From a checkpoint of a small transformer trained on Wikipedia.
Size: width 192, 6 heads of 32, vocabulary 7324, 6.76M parameters.
Architecture: LayerNorm before each block, biases, ALiBi.
Training: a variant of Muon for these matrices, 515M tokens, 7851 steps.
MLP neurons of a small language model. Each row is named by its layer, matrix (up: input weights; down: output weights) and neuron, and shows model dimensions 32-159. Each number is 500 + 50 x the weight over its row's rms, rounded and kept within 0 to 999. Numbers have three digits each.
Before each neuron's rows, "fires on" lists the tokens most often at its 100 highest values on Wikipedia text that the model never trained on.

fires on: "they ", "would ", "'", "will ", "achiev"
L6.up105:478434597408544531624473545476480501577511500503524477521456465550489360525480412528410546501457507515538493460445523588427530454555515437457492573486403465444630543386439511492409501520480519431467414577539422545465445538572543525469461435497487533533560591566533452564424554554404518559509495502472485408445533576610482543473474531485426513537547472518511417455467512515494603572492
L6.down105:525507522500506522514543479411616440444517457526537429375489447483464452489450511571471552548616485517439526465525515405560510531442424513500478512521431507548405481585531466492569531501473385533598361448458450436570490435471459526397505496481499528473461529524500551519453515578464514515488478595516502562513533487490498468467536534474587497497437390478466462488515461577498494488531

fires on: "0 ", "nec", "l", "ver", "bar", "ec"
L4.up420:566535505546445452598545525541506642485431502473446468538523484477534552470574568498471528534429483511567568508538507554533552463543522543487558487516540456559401562476459498498527545486441566441412497470466590567525517526466570463521366500576503535508422448566526563458493483552444527422470464498564493409421408481526442497532458475415474515447607532465509459555469368480400444552485
L4.down420:589381459483498498550445481590442457535583530499427510517531526532612503441438455516502520550437519505515501491472502525487496419509557513457467433463551445584429566554496578464529487492405528551456410534521453526514481458460617545547480488532481562471492478471486544515512497458501490500390480533531505494540551513419606509522466631494533563471503470500532612360545568532414495573461

fires on: "-", "and ", ", ", "Y", "& ", "–"
L6.up239:459526399490389463547422584551498462512540489473537494513571475550431529428481466541553424501529486460498500520553445531440553471477528519499479476479439533473505473550563482538580496582406510428484421439598483564531503443474482576519576449537478561478549496457515481496463526490534508454510453525554423445476468531411620528473494591593571529499547590491476519490531586577430511438408
L6.down239:500556558509595492517376460456466564571469460488529547539526538473520500521469538453607519373484527537592428509436502534454554547579592446449509528572478569459581542540606467469514511436492390524439446623498517447531492518497524487508524603452409437548481541463444496603523478527542476452439516438460472562539537365434475449450474551424502454547505507484441550486430436503495500449507

fires on: ".", "(", "′", "ond", "sl"
L7.up686:476496535497481467484461504508549584521436434518524576512530496524398578507569522488531550493477511434444524447450534538493570589584604513414595539446532585503514501551534518506459405439494530441458410644557500471512471488447437509460505399488453495498493412465533491413496520518448426508455490542381499569482562486506532482412477426556438524510491510485465460448529448588550509511571
L7.down686:503494469486525570536548474472489526532502555422570481502453508508378496593475492560558547531470522492476484483531519440569546463503463438454402514535533548550490548586447465413529402465444439404522478466407543515396546501406487510432607590483540523485459479517509408443446436565501558553478574530509469601583461512468445481521533520465427533570486463532474513536527464495541599495488

fires on: "would ", ".", "will ", "′", "25"
L8.up598:493485555547446561480506495524489545512540496564494507512515437519535396533483513502511499443433453477538571484496597571474468449528465546419387658458390455617516470461613449519448469466483506486477467546431538469481468461397540485453574427530434528563510537484580588565566472551463452513479421597527551494525407519584593459441535609525443554468567480500490502529521496484471542457438
L8.down598:542546543512501465466453462543429490520416563422564488505440441431507443498505470524534511627493494445503426535540543482574541565433547501453521420583515524543411452506637439506464543499617569599504511448555499451520581502566504504475545492512543475438558478517514507492432487492412527484374527506450390459494416532514473528538504436561477429486514544499583452571482560543538532472535

fires on: "the ", "its ", "ing ", "their "
L6.up731:486576499525462446522518545456497498527451589428534498449518404529460451497467521484499565513436492526510647523577518534531538581429549413513465477482523545529435458460448483525460485593560478531548503456429541533522505548415554548512461459512459526531543513606558483498360465483533460542473525577446405458539500524491443487417544536507387550457601442562485475443550485513605595521447
L6.down731:492509507449522384434536517610494532373513501560456494549533458524409481466476453508485456417556537523462536480480464485455486581524511484416532521596556458513466560562447534555536489527544442433602542344560498525524477470421496473522603466496526522480443436486537497475383537567616556477548524457581486507478526475479471539553548508466474514494544461557540517600461507592498496551473

fires on: "and ", "of ", "or ", ", ", "°"
L2.up125:494584492548363566463467503533557568504479474512505472528437503495632462501474476586515520523484494496448500429444571468464599421507476437473513458481594513584484458537486473508462524407415481507481570518525484453487438517448483504548453565507493554558550553549553517500561510489531524495439535517418469573468526461429331473413462481479485490493549585511541606444511498623504558498448
L2.down125:464433485504539409471546494544422536473477395502480464505554451587476467493459568517505534478487445479543464518546496467504519597522519430445504491508545509494478570491461586506497549637473489493603570453487429462462541466542473501471583465442518387438493455555454468441476464523518462550474494492553432551527667510616518521474540514579501524567493456551443541548592555449375526463469

fires on: "in ", "of ", "into ", "on ", "are ", "\n\n"
L2.up202:569467497525567392555453427526407463435465535482541461486471467548486538554483512505461461582440503447636439487519462486524531502490517452423598540465559513429441466493578522457474503518544467558551545586507452527544539504553422484456459551509455506547520492551461575475427495478462327535528427448425528501433640498506539407454509437531533468412552470417439507545498518509466479516548
L2.down202:489480568528494441459452452493501451469587471557430487596493567493505496460496543432504471510491555509518474521511519529568484485487412530523486487477447446480517523452539494620477580534484503483519521416444563475490477514380374661490617479513456401508511511448595407517501550507524555435419355489497489485595471500508489532544549532538463532562471482446505471512526442591441469454486

fires on: ", ", "and "
L2.up539:539545498458497501454540500543520444507570488537467377558478527441505486497505505504454456543473559372557436474396493498523564538538500522553523476537557593483533509519510558472421548548496536467553543561540569490475529497457521500435442483517455535499492433524530458519448528463579575536548511433527518580489524513482574518480499445534499393532512555487557508555526474370465495488454
L2.down539:554540463424527584528499509473658520426485479585478476483537461514432471450425545490507437503559586363515519475539468535562551502521528454483499407450508437491520533401559540444526495537431497531493510601471442440519423462535441577494425525506508478485451550566540435557558400535469487499550480459535431497474534526563587454486503513531493529544431488488515449506582407554384503491440

fires on: "for ", "began ", "and ", "to ", "by "
L8.up523:444527541512539456540523519501544491465523456501454519460489513519481503448487537498482483512444482431542499501521450495574471562473431517526419520557562583528546538456530528522479473499615572453522500496512451517517568507437567454385462365483575509394527452406457426433578517537533492527542523476591456507567505459477587472463469531544514467536469560451467455496568494531356419476534
L8.down523:525472552537524372475548475530519494522479567489544492531599418456544539490556504464589524571494544564549443492458493500485489414535503567478637467473413490482452490496488441557511559450405445554434477324477512449490435492582519552524538523457499549534411500510518570466583529450477488551482517502408499454450484534479493484486467506451567587461484409497498519496389512513594465559461

fires on: "inter", "over", "ear", "sub", "fail", "imp"
L2.up548:544553452484458525487482516472483475487503452511478508522506545504395556521498483531507500475508484480532451499476484529502532529478558566549402639417597517556552522428497498459468492445445482490419502529488532452535479521540463523552486403503487477428555544546478584482486485463443396392484487434550605513513626485504631633485396395513563518506571468436510524433390486467471492459457
L2.down548:566555531465528577478600483509425457527496465624555491422437472509465552452560517538494574487451457488468482530462534523551531457431506523488474518439590516493485524514416515425498461523419500534447480465460543537505497582522484493442483508488506452472503510509514486407541459540411453404529589339581649526541537490575463582489382531475460457383474451548485460508469467404479505484470

fires on: "3", "or", "ian", "j", "it"
L2.up270:525508594519541426461527485472409451533591435560547430378503493523469456427491523593537461460519458475438426455556516516452585429529478526524518415512512416489554456540430480500540481401589497476550455480435418473464465460530537458525503533569565466596544491495565532445516528425579624457493513485569439534460554499608484395482455472561488553423519522526591471553539506450524539541421
L2.down270:480412447547450485618538499472496425593545566391474603493582521551530514572536487528436471540472481520512479465470526548440418563476506471471563504623398423439537483411537596465505526567508470560541435545481503457548490471448404460501433432510502470453544539434459499509433496528492458446407489535398614484484455435454553550482577484445555489489463535543451510519525539468475499535548

fires on: "mic", "y", "el", "al", "le"
L2.up495:582393516488438509476590509459518511546536441534458547489484559459535505437571465599518530600489450464500548530549524502471389513474552423530538663491470457535486536534432454537473499457561541467470528585509501490471485549457416449548415370472534470541479543519559514383417529496497511525568401546520522482545557477506526582399472548439492453503444483448495458469496479534519548449576
L2.down495:497513516483463444426540538523459393497520431557419496580543454441496610499498539611450458523509440545565489589511492581522462500502472453445535483478529464527633507546482505487550479562492549518509502562473459376511455517548443559546587471565452497533464459457596528383485430509436407464510475563511485534463570463539431494459452425457421443418467582439500509450517488614504498451474

fires on: ". ", "or", "’"
L2.up707:474446422611495517603516480490512532527555537570410531527511464517437431505517613366413453461502460586464490463579453516515524428499531521391490478438507517525507539622468442514578486454510510509599456508404504505478505561499469447509418482513521453449567471535446521539494485431464479592492512528419508480583519484509457497440556381469531482491460468507429571471601517533481495504480
L2.down707:562402508491492491505515499534550499437512550390526507441609514550463454509503529473526549591439572519517478498544513441518482474509461423518503446359521491434456432542554467481587558452505533461496436534408598503433445476485427533504457529541441592547415543533535535534477509525471481495485432424461436527528520537491603603547514363471538538523569539479466526494576588363488510571596

fires on: "On ", "on ", "| ", "er", "with ", "at "
L2.up403:484554563519395468579459463560493455503486473491449513506542541484479502509571540426494525514435472423426425461564588530520480527402465436533624483567555514403512552415568472403451493455536508528478528486423514410540490453479432530513459445533490489553461425563521518459473501509458452504462510524535513516461410496692535519648476545448488536493560565528524522503542452576503513508474
L2.down403:436441494612519490468552443427480559566524539564602498528542555548481526492462497494499482470456483480443591494417480404533546433533508496614524433508465521475491503514422512543485533578364516588376515444585472444535553602495541463522519407454521512542457528519468428470552590510469524445500461516511514451452507476423479517477528436421478562536431492475547495500538529466457493401412

fires on: "| ", "the ", ". ", ", ", "- ", "The "
L7.up430:537559535500502427442548601458557507452467496548448540563541487470403552393370556454580482444553453565525482540517508500528506471540526485504460580522508527505532475541446364465495426458503392513553499475578350483463526483483563494431471525522480482489476522559515519516487517553527515582526501499545507558531417495452567380532522447471471614479445524495476529610500438417504534534501
L7.down430:551457549514507278382535454485521457502524500543519491510498445432448456574519483434488507437547421467483490508432456494486452479465448537470453528568541534597519454546503550532569541555425475450567476264508467476589518488498487501516508515466494482491521551536509532528465440504511530477588504611565517475593411490527466423512471503450526519520420442409499517530532529522521470476536

fires on: "un", "il", "As ", "as ", "coun", "such "
L2.up36:551546490568439546484487466527503442499566488555529473480515507481501560517512477526501530421543462552487463387491503627373445523518479471503356579654495475506431457569524439489433452431483461389521480499554519542448607535480543470477523459553459429535506534467608457482490579479433487401463512543507550557414474530473499502441555542500454528495471485540527435423508489582411564600541
L2.down36:440536542503504608552502516485592516501533480454495493481503467505531529363475519475584524529521493410491460500542511466410497422537568474340479546452491493568540513556484468473444475440578504451554450509473508523542491534553482488488452513469608532566408528420446393524439435422548511560494465454435500531536538508434472505416529470463477534503631469527555516412463498545493564441452

fires on: "tur", "gu", "under", "magaz", "up", "pre"
L2.up585:508487559505565560509521466529406381420397538500495468493474494588449524525580519460475444443473478476427519517489497469510513520441570603503493498521513507463532537495523542520571529474431573606531532450553523552416525486495511504486462572478397550489568466540428470465489515476449495482495492565579495461526474520485418469624477487509544521491533561486465451447496417576413421387439
L2.down585:469584494452489582545480401485485450547478482471554470562477436511493444498456414524513428487550460475522445607516525466578598506544494477480466496516542420484551470472451574494443462532452516628548483597479462524481405463546471444480557568527429410507511492487461525501553541451505571486581578490485477520549518611538399574609563505533462555474452390501508493543492487450395418436423

fires on: "con", ". ", "H", "Con", "A", "Th"
L2.up152:491492482550605346540536480513514459503467422534493506452631420506482524454492468517562533525563533526494491571556517418459419470565568551454533584414461488450583518525476546476594515454487496400448473455455500542512459476494425505458503525476603457453485605542476545391446524441569488438507415546534459549552638445565442599442468563551432526520477516470501510437490545469477592407497
L2.down152:542423504480486425387575504461533449530420592466540495525459467424555540441414500460560523470425493414595547421457470548477499514513457522427497506566519538519463528585504556439545401510448606512557523480413520511505566484572545432509512501475558515483418516518433438592467489592495493428429543500602520587511494561514543528579465553556535526473499518492487625474514475409468470443505

fires on: "ü", "ES", ". ", "ut", "ou"
L2.up746:446446553583571559478445500484505461473548466530456544563465585406471445532563507487517563466463348496501545538468501574523510445550520444515504484419528535503582548488516499377609527538576499487463517447512603373480533559474498477518538520523492478473498501575539483468492524500606535536520502534401521387459523538583608449458536485479507433596534426460520580480429483454507493535512
L2.down746:457598420525472448500455487488564449437492446468496552475562482505429434520578485473439433442487488436606564515445558433491528466446453473519568446464480459458464535498489453539564615521504508488530451531492469431481425536479446475490557532457423524476503529447521512524471385442515538488522399476517471519380484507487524572574577473584533528480485543545471507573456524465493527553477

fires on: "D", "G", "B", "L"
L8.up549:471496505590497515509535495512512531552478517566549518475443500438453487390546494604510461504497460557498504492463461576569402482547545502523566421530417448511510433460564600457474392412548548504582599572524442494517469515538486456500521525428534463475542489501545507412580473505526441422539484542510419561473471515507530424417482608451401529591527506596517455484445570442409479499433
L8.down549:484494537548533431398573435572414532460529527516515436475410559446519489367473490534514538497446449445492463479528504405554434595447439560537487520493420517600511483484555544421493522528448471492562408453525469599447453499524537443493589521517457569490471474543494475485451543467399481478524518410544492510566420562524473494517579541527477530511471569501531424415497526502510520549483

fires on: "m", "life", "cell", "affec", "individu", "ake"
L2.up549:478540568558498545474508407478448539604484542548508465532457442453539456483526492451523431473600531496503480490499485578549534542452593576508418422536467430562459492560505510452484454446620615509581527568453417440523530584502441562476479515444452538466494417462445545431432482477488501566512582551500537450388389543492533484459427492494543416522523542453455515554476536585518476514458
L2.down549:530499494431518533383524489459488557541409570561516531420520529530490397527522427443554458511522516439517467416446543427416523561520554571550438455494532481575521529506525484450510555504495477518433503461491479391578397583477531561533476439566442457501449496436577477573521524578502580606508427514516494556500464546551505498481509474508486518511507525390493456531565477587587399500483

fires on: "L", "l", "O"
L8.up716:427518591510465536528536478504504563456523489425458519622589479501540546453502549508546493522470504405515552580488576476444502583486552542468563445459451534584455526505489523587415515458482541424533495525460461518437604567473476482418502510639448504564474467509435502425541510545454459450435492564531476479494473551548404466479506482527582553541568457523503540415465473520379406501512
L8.down716:575485540464559554418534478442433497389598482475518572534540608563469561544472431491421454455438541471580557428470532444417501410503541516502404456520382543478492396495494581465484545533533490431501488436531448489497534506452601498533478471481487537452470476430473408441477498457582573544589483560510522518519488502474523603514451522446487524522463541559511527421456525557468449496552

fires on: ", "
L7.up541:484483555411527519563474494563558508482579476389606579515561428538597499472546487542489434541494503407523542480505548598459397426418451478432495508562599483466497499614509363604412493525465551449518435514468427474518480488486408531483553538541538541472544593553440491497551451443498529539476546427556535479511503451532479395462502530511483531508543512507525516447436571536435570501516
L7.down541:487520559609477481556540496428487473543504468545467506509513546445479485595510529503515536493521438504539529412409539567495537508553477522547439502481430503534499522442419531594491574552498416487613482507449468516530481426490549495467417441508476525475495383509555444474453536547534471371457512579483559381519458565565545560395423510575482534488498528413495571513513597523424432527442

fires on: "S", "de", "degree ", "N", "L", "s"
L7.up553:468434548564483556654520457492509485503437454539526516613513496406481478500560502523561514519490618447472491485428515452463524497469588572477509500500517515468553519500512567505545402476443496518400514492435481488539499533524490489421473589545443511520477501497461434606410518578553533514546543466473512494483537500522469477422542395463523459517500507466505610471539570496381534587523
L7.down553:485416556467449552526544505400546520498512419535490433487473497490536440486519412573422566556489602475488479456453486565464548445554452473470506545368453459500485528509405499475537513481409501593441524567494472541518517590467442520457524460564463620490534497491508512456462542584557425442456543484418437514512462504515564492446466467515532500553492445437512521561532540537494458487486

fires on: "s", "ond", "(", "th", "g", "13"
L6.up3:559531530464525449455459587575473520526425479509549463551532547569484590484525547556510403529463491493481558489478628511584444485546584488590477545565474552515459456461587441462519432463546530410490537520554554453422559495497494521557430487455416549434425503526470477512455456513466468483582540485475503414448543493564536449505524423504410563414489523505463520509576480533547556439482
L6.down3:546591465519485448470438514461514527539521556497548567538511542579534435485466527418509527563468520553474534497523459509467449543533444557538523515621481417472576464506508539506587640472515478426390571524456500513443459425510464646539514447495477464560555567552549398396497543433510500536493510535497562563502397470532478467463412556462487436528607453508490463473494541495544337515480

fires on: "and ", "(", "or "
L4.up501:442431530478546426405528625505525579563441427517537481454560427509545450504507621456571536496519464470518523526518497418426554503542555473472420525455450508563468463503475540491426477543518431566503535563563530525563498545423508553460461595461489494539511565448523482516514474465523503505489437431492501460525527464523473453550510509553454545553489402490522507455462497451459555434484
L4.down501:485554523536404523492469524449540446411551657521492601491474537542572549415507366612518405462492521551516542420450497474518485498584413500568549481550459604544490429593595436486423471456440539505480489541492441514387592521535375465491497478453523500481496414576492516568588578528443496486496564480602522437503490526484507536516481570480530486499538521435410552469475480511476453509501

fires on: "ing", "inter", "Inter", "multi", "an", "ah"
L2.up692:468471607460465429588513470454477473477496563443594500595507495459457501552544468537497463513563512516462503481408528628511548490492555464505470507489544441481459529462473446611451485510620516455555497427499399414460573466538456517462438543505417470494516392485444442426445543456562535489499503492494550549542501451612449480545474471414565507406519510471391539392482465554516529539517
L2.down692:536502480585484472542462510544577450499495686489434502490542472523530471399439571460469457469544617495503484435475531552492511482518533523406518491479481447481565527439518477428504416439599477439554560599434551487479550547590576549525548487522433491477568557464511496530452495400440486452537483435417472573454546584535469447594503548410561495507469555557513460550479436478529428579468

fires on: "| ", "/ ", "the ", ". "
L2.up663:455552456523474535540579439451480517507537544465450513514538330543533467500568466490546461459464495462446445414538479408491535579554550436467471526581523567496431515522428538454490462587451453488393543467502569516514553516516533502465486504495543584480455425480418482489475510537533632486501492523488487501482430527404464558530426472533564505481496497431446575549476552477482438529571
L2.down663:430442565511468407453498528508472405470528415457558512489432564491540523434533507458459455525609517539556513639498572517464509531479513519541480458585536531554477508573442488561483481488551504559562498452543471590544470534600536535408467468562423483462549568508617530543458532489512446496453577495322512500514536468492586505441563593424474523390435535503561472368558542515514540506463

fires on: "his ", "4 ", "5 ", "′", "\n  ", "; "
L2.up574:525538504513539505477472592444564544544510494537609492519427402487524466496607533471433480438457502501562472430423595441452565555546471505514483563552452503447455422427478488435521423478524555553498483500506492510548464426489442540533465586473514535509473501560541486480478548458410545501515510512484496419561502409504545553580606375399445534432451492505526487501485575493579516579474
L2.down574:484494521439524514551482475560487407477492504566451561545468466488478559465475519553525476555557429416539516559471513578497536460567497491578491477508492418544450561490439424526423466534477434547501473548503500620463482538557513392493547500472517505456549487449525539509532496508487456517408534451439469571438436574589364519557421504535538558387513522449492553503577379561464400439481

fires on: "G", "N", "L", "C", "n"
L8.up399:498472491485600465471406454459569534501410480469512573543467521442395485486545530616534383551450523474427550433561535520494515468459495536472511470509451486510523451481655533410544522543483523476511473501500484447484499491528473470391544452499455515486513474521530528476587483505547445482486558537509403568529539529339495437443573533478506398525523517544561495466494532483462583499549
L8.down399:473448507544493433489592553537496549443511527529565379455431518510587458376526553451489439450486478526534517622473508484530529484478519495524577415497442433503559443492442460545464421496550408513454529509497454553619503522532441504543486539508524511476569584522472437472490448489528568486473418418492500481495496454586549512432558499460505663421492538530346492590541566533484478590419

fires on: ".", "iss", "'", "v", "-", "ann"
L2.up618:450508560547545465481533532444524473456506555488540519514402477488522453454403505515441416475476515512499533520495531506509587535490515510448561533433533575374408634552520533547454555476455427502489524585568630474488522460444599548487486529559448502519556534538554457459481508497615568520410464562560476556509536494519490489592451571494420507528528441513441521537446389490563467491480
L2.down618:526443463470529492535509469526492455427492453598471471551492486388522441584504527623483484559585466393520421453500620578484569565531490569400491441530475473517509439449546504537534507488521547487525542450550550497532438466501478544511535411581477548393461494478455450522546442611524444519456418496406474504522473480545536509456508554537535458567460513485531578490478418552499548562541

fires on: "ac", ", ", "band ", "book ", "officer "
L2.up241:637427474546574523570479546542515493442575530547482514525492525547503451465507484429426463500450422541496396510571498532469609594535494506589443532550472484525471462450420561469457481524433456504563465516479483443546553534501459502491415532612450542456518573473420465574528372441451474491585443525421478493482452482514527551525470503518503491498563489513513472426411484553448583477574
L2.down241:559469476578381494524529468438492516512543403460595497476510549479577493666498504441514652550452481507400555532443390596527443526508479463440536522416506533522455447579459539519563503444624606452428433496597511530537515433471391425458481557493510495530504466533430565510502545505518460483473575550488541536504502466467557484581518422489539493469510592569465519557488531470578461570486

fires on: "s", "res", "ic", "ly", "pick", "-"
L2.up483:469448560550507492426456555592487448475479512478527493530493510471531433458574551524514417479501484505462426455510521475582415457530530349511468501448564519429412416445444574558530511521584418506587570476381495533413620472484476502475438539457585487488582455526481523555457499491450529486550492473473638399426525395597518520456514523522470507481480448427477558474483446578514475484528
L2.down483:482582496490447422577520458430588501493446416444574490520511537419466530480432435417446469385383527475475459476454516536517533457493504444538535556542490617511501459611472516494579474482581518471478498457462498382432506546509577527531477509507433605403475557523437559491609475416494529452510510477598482454518491529470423508482548526519516431516444487593420456484529511575395465516487

fires on: "-", "ong", "(", "r", "tern"
L6.up14:541517492520560521537477624512475535531511498512438480548411487626409464495483457484510481479524444478461532422488556498531466464466575426509501495503494454486575501452514542501433500507400519603561569434529573506479497551444592494537546547470478508566466489513571505403440584442463480502524481450490442557531530539452569542453449502531470571491476434538569553437608534518552533447506
L6.down14:445507461447565458503509494624448473504547452598516520433538414502421473427602494534477516473543510431486472577489494433507478497556473591550447531556542543534516553434447487491483465512520445477463429564518506478494523384484520497590528483341542500399527497491412517540500410574500505546576559516534443479473574462514465566461495486594552536466547535411608499513530439521539525451550

fires on: "-", "first "
L2.up402:450434507580458358508520648529537516357540511517498489542476504461448458491507522591518464479494479482469522456473521525495473462430496474513452494450514522467523526512448545523437486482543444461487518549515567503514595476467537456540572515557517483520579448562361476456569540482551459445505475408568564465394483513567446498524469521518551483416564483453495554476478448455578423516515
L2.down402:570476484530552462525556535478525472451454522426509439388402520456553616443496535492525568440516475475587505445531464514539609490490516522520520516440420466442595528409464503565509552464473436593455536406550512532488524495544476531557540531477412460554547549495464501468577471413426418511540447463509442490509415552470541454561536548481540521491495467562525500506660445452545550477484

fires on: "for ", "in ", "to ", "help ", "began ", "started "
L6.up317:470499521439540491502494571567519467529526518518462405486530400564487550462524617623539480494471458464512435442588523474464457465472501410556438563553517497490494440531439447543569560456494448417437457482454451459495584599501516588545418412514588577475523451567509427468502536571563516462498468456503565482528537572524521398447453377441498417516411562456451487522555490483498514471483
L6.down317:585509504570508511463498532394500509465496414432533571433544527469396522465495445527513570441498575407530425481457523519514458522478452549409582476573642512574497474535383589467470592576510501616421423513585509512591486443531469475456593490447483517426442508512433542494563487445478475478561543446423486469538485533526517551539443541497440491532534474495492534527486543552466491505448

fires on: "-", "th", "and ", ":"
L2.up355:421515493442491432460458486536463483579529472401595498570575513565430414547565520572564534544496511527403547450438424463393526410555553488462455431397513479422473490585448591444510530528457463545584448453412536460541548537500493515496455509493523443521504526574526531478506452499551452585548538409528502492566513552490554523467500456496439498555410504508468490537492505496521428484504
L2.down355:548482411430506447506433568471477446511467519478496544519507459618469577445519479552428562489476513448471492562482508516476496561426479496547463545467521474407490535515488423499461536504441528502477386477445523492438467430477501490485454503478422587570417463436541568622546525543477480555506445535458578507553485474426557552524561529436499487500484447521632592459430497520495552445550

fires on: "to ", "about ", "f", "in "
L4.up173:501478491494548499519412531530524496557482660540554507482393474438589523498498465572473482486449511488499489433484503491463451468457504454467390451496520536451502371485418527461488499548455574556555458498473414485450452501540500509523517455550480517469554525564442409522483454576554548434592535423496512473624556541474518545435453424513572468483498518507472522492534469437445561554520
L4.down173:452534537580403414556489553531454517603492542491496430566506513477487489501500454517380486476549511535562477505508426438450492465461543545449525532489486528521504396539495569489513577505579489543517510403550450379488486492509509504458392538529472429503419566560522526402492587582526440405521448506447558508449462493510432607424509425493450490529513546496554529493540525443440486527604

fires on: "r", "e", "he", "He"
L2.up163:419443547432462421491501516508559496417429527470445489463533472507470516526416539589490497569555530433471517506515432468528544544534536467470458603508302483570547512558550536482469456461480468483451480586455503485528554497415573438500472473493512477544483512501509435481495464415520479429620426513542481490470509562544451451518406510554506476483440501448481588419548515533486501567438
L2.down163:530452517502536514414495482493498558415388546464522452543561499492483540443456522523553539515458584472489453536528553575427475508513436466511547489472411513538495429596487524581510569486593527481450619474503611462526603538510483471540562505508516546466547473471418451569524458579459466515466526591493517531490465514539427438499429557573497470415479506564499543460555451528509501472474

fires on: ". ", "-", "and "
L2.up360:470512604529526438525455477489431556587477421523596455532539413478480415521616526481533547465476512610495411565507497485545499516537562447391460512486507543473443522542445533458496485421557387462467450461527407436487520450540532544472483552522589449363576500519466481451536506460426454576428471487517483487603453505523475451502499512556518563485496476518529555524550439486453499507455
L2.down360:477499413491394489483482555489437459428428553449437481405546425493546501452418438457527588495531469454452625505507447511435516460449439500563550574542485514539605528516565510451475569579560576484504526444469511519462578565469552565462468451431434405501486505467537505535458518563578524542520516476527503471451473478534481542416570498577492429494559543575545512475500470474424492520525

fires on: "s", "–", "-", "5", "5 ", "9 "
L2.up44:473489461511534486453517465524439495502534502515528384578524487492546472424547384518531449488512416590553510407515519497438529535507548507530462443402481570472447460602511474507465487456407512495435580455551533510473503516467565575540570612548530449535521483414472511531472566495459545510456461424550523456535385533468463527492516472458531536489527578576477555474573492490493458477451
L2.down44:415421506523469573430448504447407601521445516584621498411533488444515524546541549597533590370463518503498574433572475536502466580499517399538501531456546470520520450478575528465511494430515538489487510391504454521541475476506506569428564509477509495520578450578445484582361521467504472471458564487481548522476486520554465434481443485528483603499564553534481639461545509467488545515459

fires on: "and ", "ers", "to ", "e", "s", "or "
L7.up567:480569511515475439563513553514476610465509502465388447525484501440594420520529520480471442410483596577439493549464476487488488521517400522478596481417498591496552476512556469462410627457457550526440475472495449475409617505525544507555432533500485496552584511521515521444402588489583587497534506547520441495492515587525481420540511446459455513478447498498516557452512493581486435474421
L7.down567:601446531492544614455545538530441513562518576590623457502484551510503483512470570448471453483508605471394442535528587497459523525567501450473460488521538595485581495587465493411570577568538535511443562476428464518463366490494504451497485514445453542441529556445514438453480525444519481559510457464488563492478476446578452441507489509561489553527424497399502517515538406465475527481589

fires on: "|", "| ", "/ ", "average ", ".", "all "
L2.up373:587583559569465515540498471470561568471555399461433488492502447502528445525494480571484514582549484394584515517531464454485511616471495489576443429492607488483381582490480532448496543543471530567481508492526465500512454474475516514547497505503538490471598487463405462549502459512578569490373397478604459487395511436502474556414424466464413501493506477388593541480537411465536481563535
L2.down373:464597530518527428466540428537398510387468518558531413474579402503467537557487602510526501457441523473482504520567515443543603541484465492497516543497553581504549406463514551479466490572576396469435503524541426501501611446508543408455541548486536436414482493562439610418465549460467489510461488538453340573526476569470494535523530459432519514555440528505479539515562474567513549510519

fires on: "the ", ", ", "in "
L8.up632:444563544544566416564626481499475583384514487549556510484557469497461489454517542528529448533535437489472433489529603474519542498433553467485444572581447458410501525459599516566437497562512519432516427420436446482489530481478486554456600522499463535568563530494528455483487492527531529569511524456552409534560471510491502438465486471461412573508528469511481598512559522580533556449454
L8.down632:498431522459448365429538502459478543548521489422561597545509524598503543500449479511517423533483533445493599477451471569506561507509412465510516492476529436527500465539501459466562432567536493582491529383481528604570501506563458478538516568526572459505553444563565454513569414436601488442457543563527539545435487459527477564516562518491482536504478372497477596495493467443523550491515